Weights of a small GPT-style language model, trained from scratch on English Wikipedia: a variant of Muon for these matrices.
MLP neurons of a small language model. Each row is named by its layer, matrix (up: input weights) and neuron, and shows model dimensions 0-255. Each number is 500 + 25 x the weight over its row's rms, rounded and kept within 0 to 999. Numbers have three digits each.
After each neuron's rows, "fires after" lists the tokens most often just before its 100 highest values on Wikipedia text that the model never trained on. A number after a token or word is its count.

L10.up274:515501459519528527538487509553511486468503527495489501510482498528523516506522473514459489536461521499529510512445505498508555505512550501527509470476527495517500524468486487464461456475491553507497509536471515540514521494474488485489526502497494456462520492483425519466499477499521494493519474464504510493494502485469517530526491525530481491468532494516506509518499533516466472538464508530480485511502552507514558439512507508495495490515526490494490456461503521538490528450477489506535502516538518518532474485461475526533505518560516520497496513531470496472508477480495506476491490444513467486470467494485510476487472471464531510487458500558514511514487516522483529456532449503489495526491468452498525471488479528515487509492511476498476513524486514443469515485478484
fires after: "," 16, " United" 9, " U" 8, " and" 7, " W" 7, " in" 5

L4.up382:461469524459532511487457465498479513496542452504497469410474455475464485500480495507502514535492485476487514469505505489483503466465475513509529504480422530522493499478466502481501482501484475538498474494520494481467508495536501541503484506492500510519487513476526517473513476520512489518481521497505500517463493469501514494518495529483442514482491491533466449519505483446545533510459514484491506506467462481467510482509453503467472497512498494498525473498472521477540509509493474485535527450459538475483476494545497480466499499488525495514522468491462535539494485483466479514483518499512545535513501530473480545491507524480503481462473435484475512517519488479502531454481513511509531483507483546527485483496505531452510470495499512463509528515527471498476537547474500
fires after: " f" 25, " l" 14, " L" 6, " c" 5

L7.up660:480530499505491521498530518490480493521527522538484485492486503515532480518499500533515536497484456512493510511502500503512532451519503509505503555517486494503498528471525511508510480493476526535529531475529505506489513492530495473483498475509500485476526539509488529491480456490523506476461551515541478509437498483509485507525445508487497523468479466546498472501498505498502470500518512435489473502462463452491489494527463486503497509533502487510476460500500455493494530476501496495543526491506533527456494535466517566535521466480498526501524494465459472499511546522491503508507485496495518506512519466500534531478515588514451465496513542501517491512460466474458538479513478535514473468524458488496523501571536503486458483532474513489487493467471501530522535451505509
fires after: " " 42, "ail" 4, "D" 4

L8.up421:524520511490496474496515510485492529490507486518461561502517547530498471464498458525506504496535515464477488561544507524504530579481453493512498491493509481504524463441486504522506546523504488456492513500515513540508522537539461522500510480463497528542476528499536475473519483513509466507493502520469511498466520478449450511496477498511487487492467480481520485497467518500467537528473516506444509477498559522546510467515491514500501519494457519519517519514505520511506525517497513458499511513507529481481519486507489482505478505490512523489486504466480439505458467514477499451521454508517511516487475498465536474517523490476508495551510530466499509528463482500501507499473455477496456492489495535542525518509494489486508525519502496526553533503479549486504473521431514
fires after: " in" 41, " In" 7, "In" 4

L6.up696:481478470550527514539498511532468539476460516530472529500476531505486517460460498508505499479527511508470420514488493491519487486458514510544503508502544484513540507482494524523485499540497534531488544486471468490522528486501499545512509482474486514496489516496493517522498480513520507551478439520473508527476471488477452466477471498484524480517495506478470472481498571519509455505503478521502493462488509543476480506481481500507466525504446545505530490496553456486472479482451485527450524506536481537497487457487545494493484472505480473488488517501490476528488497505480502507483507507499478510530508464533500510510498488528517493520511479512512474492529481478483480499487487513502507506530454518492510454499531466518484518491448475549556480488445513496527526491438522
fires after: "," 38, " in" 8, "ing" 4

L8.up218:514484504522514493456478487498523555504495531512517481477480519532506470493521555515504502502512476511507492508506492504499498462491499539512470495494526485519512526497505495462465511509494483473469457453516481469500540485500524479514460501474518509462527487537467519502526509538536470516516565492492499537482477547482468528506546540578513443527495495461477476478521507494544454504470498475478556454528502498500524475534475479518512503534479510533537480479497462440519490507524489494497518492508523475510495545496479483523488442459481461496484539534489544509477467480505504488508477505484483475501533492516490456471507491513470504470531502500541517523475521505544511517483463523529494476481507493507502494471518498488562499503426491490520510531482519515532535500519502
fires after: " " 32, "." 20, "," 12, "200" 5

L8.up207:497483521467499467475490505523436518489530511439491459519495496526443476523484489527479510476535498494474503537505465488509473540481487456540494486495511490511491489509507499505483478530504502526481472509522508501496528504488523531522489552504489525502485470530539522474493458505528517489471511536548520508476487533519478446469504508460518493506499503537468477478467482456562528507476496495554478481521513468496535491494491456452538483537509497473519438481489545519508542491488530529526504491455555476508493552471532535481450477453500487491522489456489498502487517521533489503514492480530516505528464487484497514506493520523487509523530497546552491528495476461487505525533501486523485485472486518503518514472480498481517503534449513521501478458473509463531505502475490
fires after: " " 52, "0" 8, " b" 7, "8" 4

L5.up306:476468476494482477527535525517540507434481490505533549529481507476530504513514536484478473507508512491540500510515439512526494494486516544507528481533514491492498502503502530486481497502481485496512498458476525448468463474476480509514505483457536508492493505479536495472488459497522459518508520508508482472514508486524515478475474467537502475438527504508483467502520478538492519517500457496484442502480508557484536489463504470505530484503521475494526526485424476471454492481463506479487521451486486527527465504510571555506504476492485521540533501533529472521480509510476492480502509514541486471469549528500476537514492492514528533531448467496488507492482480498520510496513486504490451540524512503514510496478499496534457532487520496487478501550463497500484517475507535
fires after: "ra" 11, "ex" 10, " Par" 9, "z" 8, "an" 7, "ro" 6

L6.up547:527507494541492551495484527503499454521531487451510467540464513517513535506518523503521484545514467524498532482520490491547503523508491530457490438546508492506516465482528522487462483476476512497474474502452520489486513545487504471442495471511512500512505479533474489503481502460528531506517546501490482458476574502498536486524509494511459523525553509486504491508509473502525505509490457495467533477490495495526514485438554523537510472463487481490502516469503485541507495518493528463484523446480584496536471533527479518499486502504519469507538506530482495534527509550508490532464486491486481490504439484555483496513536515466517501541479464494495520479506479526526563475502502498498511496493501495476504530502503504508504490509519486505492488504485470496473501511501492
fires after: ".\n\n" 25, "." 21, "e" 7, "==\n" 7, " compet" 4

L10.up484:493521544553451504486496473499509486534508481534516517493511474449543530486521485532504502463453507501489524494534517495492522550467506494536519513476466509503478503495523499496471497525488524477532507470487490472485494513521489508511521508480468471448468473471513494527497509504475516505472494516534480534540458513540514481508537503524508531501484464517548507481484530514511553501487545514476471479469474504487491512471503510486536484488546535448477497538491476521499494517473470516489461516498513496484571489488504472509497551529505504532526485495523490512478526511507465457503506433484487447507511501462496481562520488467528538486491507491499507531518538449498483477511486517453501550515474481539538459535483474476484505488506484479500538484511460476492490494517443
fires after: "3" 21, "2" 16, "4" 12, "otes" 7, "5" 5

L4.up35:532525541491497483474491475499526505465495489505513496519434490471509519528475513487505491543481511468499508499487517502490483527453496507534492518531511500479487454486519485544522488497515521522508471476483511502499472478474526501476450532495563485557520514507514507486504473531522477503493480446520514484501459506460427496504469513519519504453492492509501508482487479468518488534547506530516496519491496507514515482528467456489469553511547515498517466465501459480468481493434503473462473487514444510472514472486477478457486477503475485512560501524529497510478490490537473508469512473546451499488531505525458549476512519526473532467469456504474487501482515493468497487506488476475509494493478481519519471511567487456523522432496482487508509497487486485500500489503506
fires after: "ra" 22, "c" 11, "it" 11, " C" 7, "ro" 7

L6.up1000:458496544452508505441465499496499530515501523504477498515488527503507498450504538497505518514496554514505514422481471502520533472505547533485476494537492501465475483508490548513485509464510500517526491523460456511501532476553477473501486513511549479442538486476482470498492499517537505449494488514485433477485480470492467496497470472537521495512488498527501532448471510475483504501462507527451541543471510520464503483504505504461521505481524474535533500472486475501513475499475501466500519507522497469511452517497488491509495472504485443520516459528501464519484521511502497518488522470496465504469456547507456533517511515513522499545482488541509523496542491488517489493487530520500499487532489464514516491519490511538498482470503496464473527505481496524476477486561481
fires after: " " 25, " In" 14, "ra" 9, "es" 5, " un" 4

L6.up637:520523505480485496543477466465509549524525533512509501522467512482447507534525479522509486524479494492541594487477511500428481534526477500487509498489512496490503449510493520487509514473494508516495498508501516498550523458521507482526517504506486529494521501513466488486475467481515507486486464527477478520552512507496542477521515503502556494522462464466512504508504520496480441548499484493509487499541509503500510503460483462512474468489447491518504502498524471501477479456436502533513491506526486473528477533508471488464499530513488496492517544510470487531453508463491474507467490501480520476504487483521491531463513454505536492506457468524476477495496478458535482468478511510482490524502506488544544462483425458515521490516545525515497514505491468528490517490530508
fires after: " F" 14, " ty" 9, "(" 9, "ter" 7, " |\n\n" 6, " we" 6

L11.up592:474507479498491490489539514501527536516517461516497537529513494467475467519535477525482498534501491502492492464490506520514518532513466543486423472512505504508476493496508484504472491509475482507467504478493494492497532454523490513501475474521493489509481526511509517487530463524499516455472473503498508529475511524492469486462500523547530489469451486470478528495507509499484499553482484469479517547480515541504516541555518482495450506503501532487563514485518497486475521549483473497491507510487484514484500440504558488530498486487469471517491568500506510512518493505510470484472540495481446523490444522540454507524522500506496463529514460491500510502456534522468482515522467513524487533499493464496440443492537472561504536473507527521512508519510510508527518527476513
fires after: "," 27, " in" 19, " |" 8, " the" 7, ")," 6

L6.up668:517502499508459563504530513536438454501520508530476478500540544500498493530534509522488509498538504512494478465525507492510472496527528514532545496484493529519469460509514499509452544490462493513516558506536542507522494514517589496478453459561458494523472520485518469439485493502456503454563517521524470491502470496495515514522477505495489520515519476504506484514495547503507532469520490486477506468496493468501508485517500472514476462475501486460494492472508499522486472519443522497518520507506476493495487500515447490539522489504506498561527508481476511539476509565511477471517510492522463490516521490511518511511490475479519526535488502534512494487438463524481516479513507533489499499508511476472513478506516506529507497494519527511532507515486513549524520530492495
fires after: "." 20, ".\n\n" 16, "==\n" 5, "," 5, " by" 5, "ed" 4

L8.up124:530469510526487466448495502486532480509486492527505505501477487474517498468534468520476531507497536512556523480501450524499513508496489487534513511463466495496463496488481487503519491523502508517495509457481497524505521489503514487476532470454496487516541522527495544510504494496501538512486515510488559468478518448501518491465494536468471529486521493487502439500484460489501486524502500475432481472477510487524436452552496443531507515515483483506555472504481537508546477496508533449493516510503515576484494525470462497502520474514500503475470498484483557495465507525533515514508454466512510495534494512478454544504510508499453509502506478482518540506506503492549488504513501488489492471514489522511520502483497562474500529525504458468461511526537457491529508493514489
fires after: " " 31, "." 11, " (" 8, "," 4

L4.up981:508489499469480509501476496523516492473525489538513511533534528499487509518512536507510529484503502527552497469512549501505542497490489509501508506487524485526465478473518527508500520524540488495475476470499479481503480508533501486466478513486505499504503497512509497469474446535504494510524552463511503464468490533491486519487486493496491499479457502448470523486549487507520474512489526523525495511529536490548508491476514523524476488522463476483529497479513488500487477484493505460459469465470490511489511476504477531496495467507513483587555513493525448530487514522512504473467458506473507489535496508468471470491462529458465522527488479497537533494526488455476499492564486452480488478534556470482459449495554511492511444484527470488516513524527559472489468483483480
fires after: " he" 17, "ly" 11, "ra" 10, "ri" 9, "st" 8

L5.up663:470522488453463489491493464518516473507535493473496549494499538518493464466495496558445518523523555521483498520496478573499515519505496475533509516536482507521449505499458526514513481515513506485515535518466525512485474489516515498473497506515488529513519505505515440496496506509461544516554461512499479492513465510505499489503563530525521487476526538484481515524490506480465531470502516483476497545509474487539510495422493493535471477484505477470496500490528482477540468510493528499469505461528500486497490489463529511482478503515511490485545490536502535563490525451490497496508504496518499494535482485534505503472509454472526488496488541522538511494482544495495507538487491467492507550514493504507478457502513476510485469489465516486466486543520499450480491494497569
fires after: "r" 18, "h" 15, "m" 8, "z" 6, "ro" 6, "ch" 6

L10.up972:483473504444500522512500461519527517511510489494505500522500500474521500484473510518441500505502473472469527467499525557524547499533452522508535532501547502503521501521474513516520520488492474475488551510481481441495511475507470472536500486502515525520523486489512488513519540486504518515514456507542492463492540523504520512491475485433486504468507544505515531498517509515489473472462505496481502519494493509498510523469490509490517498485463508538486478553514489510485504512559508495468522498513457477498469523502531490480503545473463496445478496504492516542538488541509538489502490514469448495481514510548524499445527542516521475511477523482479481485478425529466484520474475496487528522511456466461518514510521495529498519503459543478472489452500484519540545511481511
fires after: "201" 16, "198" 10, "200" 10, "202" 7, "199" 7, "197" 7

L11.up287:472508490545507454456508529481514545500519496532489478489518532510483498512507494531484560481530511514487495518531520516476468502538504514492455488506487504501482504495501486492496504468524491506517471527499536514452504531532464493481505507512460545482505509513544488514520489519548479529543521482521506501485472493505501507515549516475489470535507540472486475517556516499502477433489532448466463509488487524488508512507504497517521528495477491497469455498489463508480501489492465516500495418518486557504515522470499513482516476478497491500549524487426489520460515524447506489478445492473485534497498520494478452507451514555511470534493488538504473477511523486466526496533502502537527458460510474504508482533505517501443515520545502501493490493498523493518485530489468
fires after: " " 42, "," 38, "." 9, " (" 4

L4.up32:489430471446505523505503471480487523460483496498498486501513485513485494442471473509466498480523483446460517470495530483498498472499514537492525538532498535486523475463440451556506485509496499478461517527453471484480553480539505523488476480532509480504444480531522515461516493524494564496495505452493488508526485468489497529513505460487488479504491508498434515494541472485528473466420501468509527499533516469484508528482456507482479487474472527526533515502479523517517526478473538490512517492531519506553530496498476525503501503486496484491482464518484507483482529512490474525497484526519489531519490556477505497497511532531543472513491507461509459512509481478476497494508484509508514556538523460500520508532495517477498495507502518522536538484495492502501478512515516
fires after: " l" 27, "ch" 10, "el" 9, " An" 7, " L" 5, " a" 5

L5.up570:477506514520548489493504511488479524532542499514492538499495506468532483515488503517500444471506426469462507523488521479521509504532451503540521488508475503497496459509488487494497485496478497527504488520474463501468509520529493525527541458472544495515518489519505490478469480530516472529515518491476495490512472516493498484506465474457482501501433482475490510478496466464522490492492539532487464510491510515529479508505495522484474506505494506529524465492490498476491530461502459518533465522536468484461480528470433495497462542478484511523548542514521458466476463540504520457472511514458487485472500523489498518462508500504489492477504513528525482467484464509518505452497451537498525511477521509527502480530461519475529482494462542467473486510552486537559525494543524
fires after: "–" 32, "198" 7, "200" 6, ")" 6, "9" 5, "201" 5

L4.up135:484483492536521495505470478464510471508497478478532528521560508486535475505467496491478507544468492475515485512494473494512464484525468504496528491520520501530528475480518499505465486523470455495501504449515490497510471456512469451516499492510504496527496537492518537520512530502501478510478511546501533532498532492487485519526481514553513533491485562536490529478484498500489498442468522516478476543533503458486569540483546482495467517501483502511506445501486525489502515484504489523495512454509522528537545411512431501520489525516505539513540486505513498493510465536531486476526486483526532527505515546472494498508500495493495506541477491500500505525527470471489544530489506506487480497509518502493524485481500464500503484512556467442536464486464485509515491513484463
fires after: "O" 12, " M" 12, " O" 9, " m" 9, " bro" 8, " Pal" 7

L10.up142:472506447504516523475482530530500478501522477504511538510487537539450497521499509529494475490479460544470536535489470497436488525475508489530451521547509490509509510494454520520467477527576485530460516451538512493522528508522469502461509515545510509503515515515497504515543457528531516479488505474491514506454485531538486494507516500489471470510509505476499472488517507456505497521465474477515448489489454513476500468530463537509515465534538490490496451496507535507488493539503465511524483483520504497525499509500505461493504434506521498514500517514470494537486508477490487446481489486549487506469488483478510503488474531469501501505540492496520517469521549522463513502423474454522476522530523498481509498510498501466495513496472515493537474506468508511487534495530508
fires after: " " 32, "." 24, "," 8, "0" 4

L4.up199:446540478462527526480522494518514446509500465478551508519480495494503486525494503522497493510521473510494526459489479496464502497508509492496527462532439531490518490490491510470542484481506529519547461494476503480544493509511550506558489499467496530527502521496486513522492454506535449511475505475527463511481518524442524493463525486522522486493511484504476493517507506509457503487525482552547495512511505501522503534447495532527491500544512507417530514472509518469469513466514495482500501480536496536489502501504483491507521485452497484473520465510449521533513509481463457537505527511490487487535550502502507488479483508513461501498471501497514498497529519485450526564511502474474484493512511478533444494493544531467518492473522504489478496480465501499513531550478471
fires after: "ro" 14, " c" 10, " ra" 8, "c" 8, "om" 8, "C" 5

L5.up314:505460496533532504477465504542473515491538526505537538499523484565467480527466476543511485476487501546471518474498546518465520521548467498447523503467483535478455515472531527502471512471501499485515497542496470475482504445515495451548499471500508504489453499456521483459486500549472521484535473506460464478504493471516506481514551494514503497522466483498465472489507496517524525478499480516477489499478487491461515536506506476486489471527521525459500454471510560484501497555527492504485486518491505499506512464489470511508487526506515491520501466503507534477482484511541475502541485508514497503503487525515513470496507515508465437506513507526513498522476503515497480543469475480478506515516530485487507519512540436502526504476503506499442524520486536470494540556513508
fires after: " h" 13, "m" 11, "em" 9, " H" 8, " m" 7, " M" 7

L4.up828:505492470493500510566514515525499503490503485494505497466504492482534484499493515503455513469506514493529499537470483480476530490526463486485481482523488494475491477498522494459457495501491473531553501574503518476523481537484478521492473517536562512532461519506466543490481429511489487543474496528520464509523463476526526481530543522537523481519499549530524479501534479484511542469490478469518505526479535509493510479538527512524505513483498476492461510465485532479492475535502480494458484559508487488503444485484513507502493506515492482490491494521530526505493464476469477538508460488484527504495471528538479455491539533480471499510471516496470505504524427496524513492487502489509495485517512495504502479512522494522489440456503512528460531553459505481487470456481521
fires after: " H" 29, "h" 16, " h" 11, " V" 10

L5.up764:474483469490494453456484473499544518525520527535488501501511510525485480478482512501488474523505555498479519485511491522476542553472479489476524487524489488486510514475513489485516505514543511436478484541483474471499513504491481492534501520505542512495494475504492469484486515519511523524477460448542515517505452501501441521520491478458486486499437493501492530508507488482527528514539481486542463465484489490515501458453515476486510497520511502484526495500530542475469486506523503486494528463510483495498491504506442550521475533490478504559487520534506514501527536488523536526466497516494502539521478506530490503554473539489491448504484548541510461495521495512429484502546482503525473524505514455506511484502476494485498471532492482468507481486496498531439479542464529
fires after: "em" 15, "th" 11, "m" 10, "d" 8, "ch" 7

L5.up512:468521491473455507501480503524491515463484474495490507523435500481525511559532499486444511460477529516454489492481556525524487526535436507492531493505504488494466474511488529466535496516486490559531487542533518479519472518500490504454492515511527507538462507501525507480451497512514541486453508530503459524534469502491524533532534513482501473483492495539516495475483484498427525514524493456498468523496482532497494480505484518499487487547486497513495484494532480507562451502522538508471533511536500513497494484545494464429501545481528477505527514497466517516521485491497468472481466516482478518494527536511463541458498540492493459510480513489487471515496486523477515511509503499489508499524478505506490445493486467495513511518541513476505467515510501509470509503476490
fires after: " c" 19, " H" 16, "h" 14, " g" 8, "ib" 7, " h" 7

L7.up712:511505515476498465525493572528472522450498503496504512510560530511459476522533500524510488493470517546556500482506536493505517507525474478515531512482504484502536530532507501505482496486560508541488478485522550470478502544511486513510496477524465521490497489513486429478494490496511540527483489465526521516473512498508513472556509547517518521495482509509531470476531479482502539486483511501462488479442493515504543528458467466501501521518514447489449494485490494483494471524484524509499508490518525487520498506507532512475525465518501467495525514513447515530469514495472516512498488479526567502482472521473456462507489493468502484512520460536494494510486509533481550529514506515522503527456507497505556511513466452490452498466510489468476509454521519474490495508471471
fires after: " had" 15, " with" 12, " has" 10, "3" 9, "4" 9, "," 5

L7.up583:484540544532492483470521566441475515499490494483457486515495529507481487492487475506478495468509489522512482487452511469519485536471543472466500518521460479495532491471507513517527506498523510544512507501502488491447512541542523467540509451483512524519469500489483483473471502493516566524494492451538467464508480504486501508516492485550460535442491472548508498486502497512504530523489497495502508523522499507504530442532524484481501512470493456485508422503518530507476517498466483539521474488493521501518492538541516526520519470475465528520516499503485431487487542502489473527513469480498517498497428478465490464466484528516494514517495523540500481528524496446481478512532481511528527515521511537483478531494491501496473512516500487511520484473479502524495498497496472
fires after: " " 40, " the" 11, "201" 7, " No" 4

L5.up601:511556487534532516518463547491506445527431460489492494520508529518470505481490487477483497468529475490429468482518505486530453534483489519500466517483452515526458463484508517502466501508523527537461506508502504520455491527517511527536489470491517476428520484509468503528477496475490507481530492500493517507507520508471504460482526528500519476512452501532474514466465522496448487478480487541529520531477508491467506497507502557499535481518523540484496476521542483477501494476493505487496531514514436498474485524464537508520498504540494502489441523509459487498466508486523521461548493479484477524494519461509491501499498466526516491538494497517495491451477545522528493475475492500474511508465505519490461469519540488508542495481509527493481503524492511513527502499532534
fires after: "it" 17, " to" 12, " go" 6, " It" 6, " ch" 5, "'" 5

L5.up209:477497487529509464510495471464511494543486519496506526503521517529506506491468485528469484539467509518510482508493474500478491499544493451501521513474480523489448506486519521499462494525470495485505514505504528474523485516448498462488457494555557481474510474498560530535473473484481486499490496485518457522464511458509532503468432490497544476481522510458504554459510546481475543478486503516550508496477518517512493435504535483496492524532500524540535537505442477503492497520474487500517517500523511451536472500506481455473560475506471469532518485491503449495515511521483506505498469457518523496524525523545478503495515497514487500474477504472516488479482468500490511529495525502474455527543526533527506489509532473499505487517458505491512498480491457503531501503479455
fires after: " m" 22, " bro" 9, " t" 8, " h" 8, "u" 7

L6.up744:536533495468526532498484482497507503481490513495537521485509501506504478522498460525522500508524507498490467477473509507481487473509496506477503482476530531519471498496526492517467493518514490538533515516515503423517479458557492493505499504501482519539519502507464500496497459523509502548492490538508482539522435475497502557541471510463486501532515506493527515473516510496490494456482503458519505504493505516490511505534532564489500533500511483514523518485487504466491519497490497453468515471504516552464489496535521550507520525533485452505501502477505484489533485437512478493484507487479500455544472495532534511446577525518520522463504515564488514499522479485500442532480482475508522551502550505495543506499515451515496484447481498515461529513492503471462492524498478
fires after: " a" 22, " A" 9, "ip" 8, "y" 7, "a" 7

L11.up30:529474468489505547460516482513518491524503501462493536483486529495505481490509496562504492510528534495553454533476461510508464534537480475525463471512508502476480531505507475467475522487497520513507504525467504493512494459492522489497497529460453549481469515483511501511501478508519503524459481486517512503513524474536519464524460547497485518502533505507515496482502524460478541491517463491485474505492535474529516478482505486519519426528510478500516510484492441547481509489479511525492475484441524564496471532487499465484534510508492475517496530571510509506485538496527492465464460471499494505491456474470488507534486519509524538482486471502501507532462544526507548466548499478519445534519488489505499479511478498477468487495500483484498496480470477477534522488544520
fires after: " |" 16, "," 15, "|" 8, " (" 7, " C" 6, " and" 5

L6.up245:536492489480534474537513478503523515568486536536547517475479548483510532501497486488483503504506494520467517501506535480527489537462475488521472523525512513483535508457534472509489497511482468534476563524503573486527446513487446519519496509529483483513481492508498538503483472486468499467498463492472518523507488464494512507470518512489499479550479490499516501490470522492505496459481483485482474477519461444482502490491511485502504512489549475517465472524564450492525456516492534507497487540493478493493489537490484507481514549551525509461462476529516505495529500479507504539509526452448515497498539475508555504487517464507473470489486492497500517499492556526507499507517532545494488523503469476516486500535545513478499497462501541517486504485529476470523530516506501
fires after: " H" 12, " Le" 10, " P" 8, " Ch" 8, " v" 6, " W" 6

L4.up307:481504485512490507543497483502476494477509509482503467473485482499502474547513493487467479508441507512491508447481520462485485483531515478494486509462500528525492504512496487490476452505498515511511516501464440534510486508526520486515485512477487502515515491494496504485475498480487526513518484508496485481520480472505490467482501498471511509541475473496510537533476513483483524488546547505472481519492511479498541490462539496473536508537544549461542455486460460533529558496492471495539503507490504478483526517496491491492508536475493493489521519517494439506478500472505515502472507502500500495507564446504478423509514509481522524513498523436494530496532517543519457507461531516511492553491445541495531558527469542543486500496558493471477494478480478459517534513537505
fires after: " re" 14, " ref" 10, " f" 10, " ab" 8, "ff" 5, " opp" 5

L11.up497:520494488511488528465534544566483556482511468507498501495467505533502491496507540497500492504459482525505482479517473525502531461461500468507526513525486512525456467537526509518461482512523521518505459481520499492500528509553497456471497488498500526511517512501477485521518434462504497512500538502496524543455523496545521508489503544536498480501487487500523448466501474460530525505491518500490504511533489487531495493509492501528516539507498490537496484521473454530447490538504513482480493509478531538463525493494497467484479451477516520471441534520485476494510517515482437467524522485479460531484511455498478528499506509484478447498474537523482520512466445503494525471458490493520496526461541534508518500526482488526478499527541502498501484483533459486484515520517453
fires after: " " 45, " No" 8, " v" 7, " St" 4, " d" 4

L6.up264:473505522533510515503511490500441523511515502465493527494554517459542491465496493505498507495532473478503477439506491447515467453527475497461481487491564498502542518513460509504453473499514528519527530512464520473528509482465546506490492506478518489479489494470516500518498462448509534492527474534500511511514512482530530536508481501504489477480487512454490495497457564501513526518503496463520510507530499537523516474524492519503509498480517514511505497536546501509534524483477487535485504479526486471512489481504474484524517484494510515494499524509515438529514532485519466518520481510534510485484500498530486535490495483474532505518447527507512495497464430525510520446463502516525476544482498484452531486505478494517530455514461548483542531517484552504491534536450502
fires after: " and" 16, " by" 15, " in" 10, " with" 7, " to" 7

L5.up381:475570479453458525553533527459474482503455462499506533489497474518489475537485503494522533509498445550474483493483468521504506494520483475487484465489536524503513492534544512540484539490480513517504492476525473474505478532508500538504478503522508479503473496500492481475456472501549521511492538519473479503497486506481502487462544522518538490507464498481530475477503508436501517484486505486498466491488506495514477512478517485484525495504523534469507518495546489488508477455502485487495494510477503486479542509510510518535498477541521520554523501471511490533524554512522568495513510488440521509517473499487516524505500547484548485450524487469501514469490510498515555507499500495478479518510506500541571502510485541526493506503530499487519536462474514455467506518499443
fires after: "3" 19, "4" 12, "2" 10, "5" 6, " G" 6, " L" 5

L4.up812:504480468510509511482502544472508498511492531475470487498455478482466497521502506463447513510512527490509479458451529495467468481502530512482514537464544518509522482511511498464503491545517539505486486530486501510500465522498492516524499461485454541498487480571514493473524465519514563506498453486508516473482461473507469482457529509529497522467483499490492514491516506522500543478493499520494477506487448526487548457488524573465529513480518545520471488467513510511525495504469486479469487521465509508528499466501505485507537506453477487507532536493482546450531520517496501499517514506523530481465505483508507425509466511503501489536462478530511503507456521465500514503466523484520549479448507493493474520476475530539505498491465539503501474502477522503499541489507523
fires after: " Comm" 12, " f" 11, "f" 9, " comm" 7, " def" 7, "ff" 7

L5.up289:514477512484516494527489519546463490464466461530484485462483512477486477559475517468462517504467466515481494466493540492489487503475546560492497494492493535505476482496462471501503488469528493524525545502495478527557496517503542537522486493525472538542475485568481503546506457496515524482521490517518489472521463488538573534497517505544437461497487497524469522493480499498523492507493501500522500530488470479486522501550505534462474515506465478465508486486495510511517523541468444507513522475479557487439529497510493500489495499458476481533510520485495547476478486539480475487460478492501530506523512503466508502498511476507469499513492483476520471501477484424507540493498484500509509528497507465485502534526492513515529506489509511476493519494488507518467497508538480
fires after: "." 47, " comm" 6, " Comm" 6, " S" 5, "7" 5

L5.up704:487489505505460488488525538475510530480528496491508523506515549495527562492501482523466492514490497533484548553497488500488487497493477507464473508532453508480504477474512461495460542494500519545508505529541498509470497544552469501460474485513457493513451445485521527489510526493506471489508530491508499496524479488498460495530466469504535504501470499479517531481478509476507514526530500490492492446519519461476524491554483521506543494474508464478525480550521466509488516503491476551482488553448515545532487554478463505491446526525537487527565503479513505486495522489543520471478543504503518480488507480519495506525536476497498529515512474522453509493517523501475506478489478547544510498492473523460504505475490483537515477538508497491473478509497466505494520476478461
fires after: " P" 18, " W" 14, " Res" 9, " exp" 7, "F" 6, "E" 5

L4.up713:546483517502497467456463521458478482498492467525491534486478457457521530484517507484541490492528446495517520522519511497515450509521519460505508510489500486543502529510516488514467478490484465488560481522509484506512455510512504519509513457495502507528504487548499502466516509489521502472519478492481479487506492493472548511503469543495476483507487525466463494508517522536487490492490456471493475474504500497505493514466501519513500517482494524515480462541494488515513452496450470537462473527480508497456465476502474486466509441478501485461450492476516540472474489509484491535496560460465476474467486477527516486537455489484507484484506518506469482528523501496454488487496443497482490446502511486572490488514461517488490513508463523521542512512561496476542496502492548
fires after: "g" 22, " me" 21, " Jos" 8, " comp" 6, " prom" 6, "ers" 5

L5.up54:467440538478518498496477488515486526456494513494505515504473524493480500499508503490475484538494508517557500497499490498472505496458483432483511501472458529444493462509546506506462497518509490496490515540512515481486498473472532496488512476448512515506508514489485508498461451496525461469532538483469435539528505485467522472480521523522499495503527509536500542474453550451511504511501448508494512526468500496518514495485507482489527532477507449470472509480470478554495500508484457521485523479497469523440427473539463518504463510494488527533507460471476531495487494540480526497500493488454492527490483548538502522490507497466495496474477490537472513514494476488522467537514500537525471506468527513519493497515518489502496504487519505473502473531501510472515449535517502
fires after: " " 53, " un" 12, "u" 11, " qu" 7

L4.up296:501494528492512509490492501525507469516500492501524510507509500530500500522505507488477496511528536484494485481500529542498511449474509487468507471547525527497493517524498523483477521512535488475541509485495493466504497492462488522517528523462474480487510487469471492463433488537500541494512539544489491512508500430510508523499515496497486497518511511492508494500432499515453514485476519472482457548479508468520475470512518493475515489482551486502492547494480483461483524518441494488509511512541531532494455494493487511500470488475482463522460510527542504478509446523464499529503496495487497484516493535556473516504480496473447491485498477499524477518474492533521507496567502514436486492489533459436493482521495505472457476514523543522450493546529477563512537487496467
fires after: " m" 22, " r" 12, " un" 11, "os" 9, " " 6, "M" 6

L5.up97:456480525490493516488461516513508518480483504486483460493540504498494522495546491478549512477477558465480496528448490475510465481485528527491493488491519511519491529480471499484481491513519555543537477466520534490500537478536501487500509500491487490526510455481500516560478512479466536482482472527528490479505514504501482531519480543509466488500486455512466507474500497492512480522436486471525494492511514516493543510489466460516499492530506546523529485487478496494436522512509499477480482525468475539490515535519487472498516533532495483471528467517481483518476555532500501540469487484477483474517507487504530489476500502499514471514540498506530548528540498511472503484482539490515515518470550474499528448538476488522534504463471519469553543506540464501471521437495504
fires after: "a" 19, " a" 13, " A" 10, "ra" 8, "s" 6, "es" 6